config.toml
n_layer = 12
d_model = 160
n_head = 2
n_kv_head = 2
head_dim = 64
d_mlp = 320
vocab_size = 8192
activation = "geglu"
norm = "rmsnorm"
norm_place = "peri"
norm_eps = 1e-05
positions = "rope"
rope_base = 10000.0
rope_fraction = 1.0
qk_norm = false
attn_scale = 0.125
bias = "none"
tie_embeddings = true
parallel_block = false
extras = ["capped logits"]
init = "uniform"
init_std_qkv = 0.0348
init_std_o = 0.00793
init_std_up = 0.0348
init_std_down = 0.00502
optimizer = "adamw"
lr = 0.0019
beta1 = 0.9
beta2 = 0.99
weight_decay = 0.12
lr_head = 0.0126
grad_clip = 1.0
warmup_steps = 352
schedule = "wsd"
decay_fraction = 0.571
decay_shape = "linear"
final_lr_fraction = 0.0
batch_tokens = 16384
seq_len = 1024
doc_mask = false
train_tokens = 88660000
steps = 5412
dataset = "wikipedia_en"
MLP neurons of a small language model. Each row is named by its layer, matrix (gate and up: input weights; down: output weights) and neuron, and shows model dimensions 0-95. Each number is 128 + 24 x the weight over its row's rms, rounded and kept within 0 to 255. Numbers have three digits each. A neuron's up and down rows have the sign that makes its largest values positive.
Before each neuron's rows, "fires in" lists the words (lower case) most often at its 100 highest values on Wikipedia text that the model never trained on.

fires in: "a"
L9.gate111:128110157165165166128145119151083143115152122113098108160120124080106118138156122124112112128162160114120112080083127113099134103175083084161191111153129125121144130168132115121130116132156114122119125111124125121150104122157099128120096120103102133169099148107111145113083148110119137123
L9.up111:169138140064150138074145127114092129144183092115120155096097110125120191202141101134126159138144154113125122142133103134107137108125145120104141091125117105138164121141159137133114136105135079103106150120127119142157100174095120110105106102105139134127097113165133164133105124122155168158
L9.down111:102145108088143143128103112113112130120184121101129106090122112089093114117105123096078141110135105111144103121089102105122152131133108154113118152070093122131152080092143108122105121108166104088076135153164137145112089171139149139126099114145097102134115124146121127118118113142167130181

fires in: "in", "of"
L2.gate318:102125126111113123161138126155144142098090176168096126149143132129132129128173156165114129103152127126163117171147146160150141118127133113157095151188121116122162140110110083107133147134131169139105134130124141133135142138114161152146132112079130143120146100140118117138097124109105121098
L2.up318:140119123165162096112115151146126117156126138116123101172114157163147133075149109099117141196148113156144121129094120098089146097118126090159159186100139147135133077132108125124151147136163097165117121145148155123160155143100152167122115185132111126118100134144106113149122127104092082106
L2.down318:147131138122118155137142103109143163119151124141109154090137082093112122174115144126156097085108162151134158129139126114168108138138112130107085073166115119114149191142132112109110113114093174091139146097119122143097105118128111065158116093112138139150145103081144140106129094142152167152

fires in: "and"
L5.gate299:120115117133140140119141155100116093143125142119187116110090121121134120097165147103140108145114170182123139070121123095117105188127148135126104162144099193165120116127099116109096099079132147141163170108101090131086118115118109097107145115140139107149125130126128146067122149138124155130
L5.up299:180134123083112162109127117110088118121168097150134096106095126150153145095148135145101103108115076118130101117146101173099160108154133141095128139084118109124176090175109138152165141109165101138157113107153120127155130142166128107144141128079136132117161124125163127130156130144123091102
L5.down299:115131140121139106137145144114161112148119115160118100124121110157113137104095099155100142103133171142104157123128110130175129182140090106121139148162127126146128124108109121136102160154104118111114116100151148107110091099135084118127119111139146128109121181133196142113092068124117150122

fires in: "a"
L8.gate49:129180134165173087107086081130107150126116125173138144123141139112096143162158119129104090150090126116107118114136100132143150120165103118122115110129090114104115107162128118132093113103146110094123159126079107125159107115098100104094107099106080089106130137151120117104120131128113147095
L8.up49:156138111163139150160122103162138135120162119113138099122121141129132138124107180168084186106104123090128129140135135104134150146103144107120133090099152114119121133120104116148127097114158149106080086104143093098129159143082137081087109102131109144169113142132190108072127142169143114148
L8.down49:127129116113124118114148106085102104129168153082133102155145129057112103110119088125086128091160139136135121126117118101134112144174158138115124142077109114151149084117128101137110144146158116074087174133166169128117100178147133141135082121134126153155141115084138148114140083130118132160

fires in: "no", "your", "c", "these", "b", "this"
L6.gate243:135140169129133162124166140126096141146113112112140137133143138119132184112096153087123120117146135101157079113144120120146115113106126115108078102085127132100123087120128114099145098148097083096140156159101119079135133088118129103100138101115184154135103157112145120106143150109184108122
L6.up243:144154150106126149150150139095119108122098155108133102114150135122113151081087149119143168137148139118124137120156173128142197096121107142140079116087151122092144144113134152134152107138125111096115143124136155086145135112151111151133109128122128193145086143122145134139146173136129112126
L6.down243:102107110127107114122129123159156154103167121139116132148102169156067098114121113120139135144141152146101171145167144132134166132100136127137142143147139132158125175120155138157155155122125163151101152123167135143110139118118127116155119100161082126115108150177155122125122116121159132146

fires in: "an", "martin", "los", "l", "provide"
L6.gate183:153096130130133103120126129119104173142118156135144111102134187133127160150150115118118121140153161147176123130120141117132150145089125129145152128169111170118079156135144146128123132082130133145176110121078094129115084100110065107118133111143109116120119146092117104110116100104165110103
L6.up183:102140141111121086101111150160109119156084160111131146133109090125144118102169132143112125099156118134115172148164133131156126171122145151180163117115124121118135106143121165104154157080135178107134105108123105122153127096067128120163096097161115107158094121150145090142124103098139132092
L6.down183:160164111105095137137144116094137097146092128118125143135103127165138105091140169166098172134135122128104178115143134145110135113133148159150131140150175121158173107118108132146155154148130169088125098079150131085115104111106148098164131151111125107134095137122144143136135124168125124089

fires in: "this"
L2.gate45:139111127156100129108133167165102108129137126083122156127092130109131165159141141102133103089150099102115126104162100117133100155134153109141105113101175141084128130106154098102149084131139034106183122180090110111152132123137124141113120143145156124123098158105169137143125179121108142111
L2.up45:144101105116099079113138094158114119134128122130142190163123146169127167127120106103177120123108131144187137145122145116158165057116106124146096084165134120153117134135159095097090108123161154136116102132167120162119125110138105161075099140115169094104089125123142152130143132139105120146
L2.down45:129102114099109069065161109166114084127123088086117108158130141145103159131116126111152124089139091150186131134105142117129153110092101116138116102158146069123099127130148119130120100106128102115168080168138130132156128144169097156092119098126138162095064142139160120157139122131099127123

fires in: "of", "among", "from"
L8.gate48:143143084070159123096095117111123120129163150117110129173133162154146129171123144095126134133120146093119134139124105120115136127123127154174147146125096209150138151173104086091137144169134150105147171197123080114133087129123114108082149112102105130158112166130124127119118139088127113099
L8.up48:160112127081141135085132116127065073142104146111122101083153118157133136141132062110125130142110117149152112118114123102159138109162131111098105115130106092077112119110115154134118104112105112154169125160115109156110113099153166186146145124112163098098150108134181143154107130144098115117
L8.down48:105115169139130127141145143096136158108171116150171137133135125092153116164110097130178138111086165140134169165135178112117119095138115136137169103133067084065153112111148141120147140153113168121135145093115158135087128120111148119127108134121117158130137119113142142162130127135172120161

fires in: "of", "and"
L6.gate277:141143125124162109097160113128118111134131129093158125164163117114135157139129125110101153115145141139147123147136143113122132145165144188141095129138086175090158181121080063124106134095153140114098114135138131128143114121127127112131119127154116156157123167093130119138167165103123090094
L6.up277:127168133125123142135135131094144130165129136099123123160123152152155107133153130155145105116121097107111112129192135133107105141144160139101118121117150165094154119130136104094114176112169144148130145109104121132141125086124156151125143163114078138130151123180081144137094113150093128141
L6.down277:143125159129188086149130099150140153118117140128129119085122121125138148114152124093121125114105116157134152134120134052155128123132129106148129128126112106147136126122158132153146085137120115072120118138118175129082092144126144060135089084160161128161126121117180097119152097104118139152

fires in: "war", "cup", "prize", "rule", "tournament", "internacionales"
L2.gate302:138150105152188117116127107126106149162144094145071115124114145174163156105101108171113122120104126122110144130131131120145121139159116094146116158163132137142125132126131136126098111101147135126132176141142081138171132109128094136147114109095191131163120139091125127095141148134104186127
L2.up302:097137114098142126121098159133159133181146136107069145135109130160123113079123165140105133111135128144124100169135128131150135096114095121158091157171106105122155132109105072131136151129158166153134119118132121100133111175128109151111121100109163155100112097144109117128110106112134121115
L2.down302:120110134091073136138097159122156121136133161100172155127123127123111098113118163103148136151166133133153129145137128150126127114131134146099115060094118107140119117105105099106158125145147133127124104123120163095070103139127149110099133132156092137090123099132126102164115074146161064131

fires in: "united", "borderline", "or", "an"
L6.gate38:116116156109142146131152142139060162104136117143130158109125151119132101137153129069125104110162110163110154100170126103127133142124109084135102141104135111142115144128144067151111118138121131119117123156143100138105127103129126104112125102168097123172128145128156143117132127127126072100
L6.up38:157093161151097109099129089131141126115135107141140127162130153134120135122131144114080145101137118143116122096160119108128149150111163119150126137097166114187115143139097058078140127116059141152165160122147178129187137099159143121127123105149143124169107134070122121133145122115117085126
L6.down38:145108091145132100077154140129143166128121140112117110137147116142077116099162116102104127144132141142079128117157112159165118140062115120119111130150105125143125155127154079114121151176096133092100101173130145115081144097108131122122130144123120116132127166088141097150168125121178106101

fires in: "of", "in"
L9.gate99:149138129172165145104172128122127118131119098163160096134150126126112145107107119148114136128108099128138139095124130119142124145162104096147120138098150167089127142127103130115109095119097167115106113112174120145128117105161089088109109099103138134159136148101109105126151132083141103134
L9.up99:107136063101091120114117127153152125117066143136095121157095155155111162084118146151088152104085115116160114148106096133148115119113112125088107130119159122149130126142074139129126144148166146122174120156120135094107152097097130114127110117107147168137133098093063076148098115121114096125
L9.down99:142129177169137148152148103104102153173157141165146144083165103107118134122151088124138129135122136084135113141115154135117138115153087126156113143118091161115138153094135108143188140114113129163104167102145150131110116140146144126074145093166131077117100113142163151136173084087124153137

fires in: "an"
L2.gate32:174135171103135172105159113109107131109138117104112111100150152149114136065144124129103136161110120127129131116123149106155140140111138100128153114132102136163087119104121138085098132108092126128125091102084119157094133076110125111128175135144156104113125147141115126154210143101171108117
L2.up32:181171125181179114107162121132121164153125160151164153154158145141116159133172143113147171147168123107086120143170154100145121122092143140131142133175140101128106174138134139151130103143122121138146151134141110136147144099174097151076123162131122105128116165104171132119089119139136124123
L2.down32:149148135156146106113155112094125136132111140131121117179161116156088137097177141099131167117152121098102153114141195134146162146090152114148155113160140102140131130126145118143132110157080140152170109101122158112108139101132136138128094135142124098158126161096140125157138085140140108106

fires in: "1", "0", "2", "3", "11"
L5.gate37:109133145123157171130117134135054133120131127161113151130127113137129176128119121138156093069094129149146120107129112115160064121152164115106147111126103129142068133141141108106117132127143099143099109156106130121137084123126078102150105113125113119119134120105141179101156141099112125151
L5.up37:140091131159141114146082098163128179159108143173135137168118083144120125127131168163162138077158121096127145122117133093172125126163220118153084132137149128112127128111115092088157138154105133126136141155133131107128129125147125121141153125133127122115099119134074106119089143127106131137
L5.down37:107124117177111104157141118132180179167117138144120123146120112132133093126148140144127105110151094085122150172120134128135163114093191080163067135131158088129157114077135115126138151167110109105152115137123147087136113177145141121100149092140106111105102123176107107123091116129126148110

fires in: "and", "or", "egbert"
L9.gate285:120160144156150160111137122119112093117189109097156127149161150092087070136134131112085132115146155117132128098152109090104148179107121124078128079109097118138148202119122095106091114113128125140128100128134154126147116113103096125142163101084111133146105180084147126085126159158143138141
L9.up285:153131096154118111139086139125144113160117129154146114092138126096148136127133128155097083143085142144107177140111104122172147138140182126138168093118163124112103100130097182131115111088128115102109138112082146126144120092127119177144123130159138087138158143164112120097157168135132116162
L9.down285:131119166124142130121146092133117161139135119162148124126127095110097096141101100091127164132148145171135120084134177103094134096171120110170163099105117150116134119127103152122098134138122092128155135124139138157145109176143163092107123124088127134184146142125117092142097065095147118112

fires in: "over", "with", "after", "under", "is"
L2.gate166:124106101133172127118141125122135132131107139123115090152141135145168133177095133144108127158104116115120155136123113140123167137116137146115148131146109149135100155122137121097112147115133121171184136127179092095075157114083112152136080148108113098143106178152122150118127076140141131168
L2.up166:079151104119159123121130112076162110146132143092116114108117082117136148160128177120143156118100116147111119144145148161123148158149170160122145162127125105094160114102096158106111159123154111111148153181165107149118149111088112172151106136078164132140113138131097160136098098109127139126
L2.down166:096126149084111144150137131090143124128160147137153147126108094112110158132134197132143166121123138147116118180137138181087153192158150147141108134157124116096193109097121155139135164118123114098140150145129147171143109142143113147159109152105181130143138125142104130120103118095130136144

fires in: "party", "award", "cup", "prize", "turnout", "summer"
L2.gate75:112123077122143091141123159112188116128108120114094142173108130162103153143121122162103136124086134125145157121114154133149117132135107093168119142174092085114142083109155105087169135118110121109117078148191112092116102140068122129167121162143129144124147105083137115143096108116154101102
L2.up75:130106128118083125116121129100091125095153104165110126136143139123170107126087164105074140170101129110180136145177138150126083134116103141107104171171132124141152135162100118131122090108124112141133104105151162082153151139155107137140112144114119133123106143177145118101141151141117148115
L2.down75:109126103127149121144137134129179134119081163096144159144097147150102122109110110147161144128119122147108103117100117100131169097154146160142157098095114114108082067114129123096154160121114126097142132173122125155146133144082161124122130137114117156130113072091128132124092121118157113162

fires in: "of"
L2.gate136:077108083107122088136166155148147149140129141155136062162128124155108126133142137160140138120111159140084112156115137156165142114114118110166109125112111125091143110150144150113122118127110160130128096089083118119095176185136131155127137176090103125109122122141131109176109139127109136114
L2.up136:153133134096164157125094141131109093130103156136106137163092112148140118098116116126105133130090111104110135133097120111116122163155128129135116121116107160112183097134128086133114155171144139116149130174138132151128104154111092106115156120132105152145156110136132128123097110207125099143
L2.down136:120128133146081105126131128139162135138149123127153151086153144088109137130156135119154142118151132145135140143146137116142105083125133120112108141142144108107094173115125166148123102103084143142114158085130145109123134099136185118153098131122162079098116125081122123139165125059136159115

fires in: "two", "three", "four", "six", "five"
L6.gate302:136096120100192160126091126114132109114129102105137124153136111125139112134124135110162110161159129087138126112142120146150108162155144179137128139145091165126127157157153108122123103169110150125126164166138137081113116109080152106129124161159107106183134129079103161132127137119186117109
L6.up302:112122104141142147157125135140118167131140116147114087116142187142089124118114173110134155120112161137184134121103113111189143105143174121127089094130154124131136132110110109063097137140116128123057114142133121092119137118090153141104148099129118125144108143105115136116108162143128129152
L6.down302:092138115110117139132122108150117148139138112110159124126099151150090109104159128130137150143099138150097104101169121048142139074103146122110123090092161169151085143086154097136109112138117138160123094129161117145146130114124166081119098087165120168124122143163110073123129136153126136133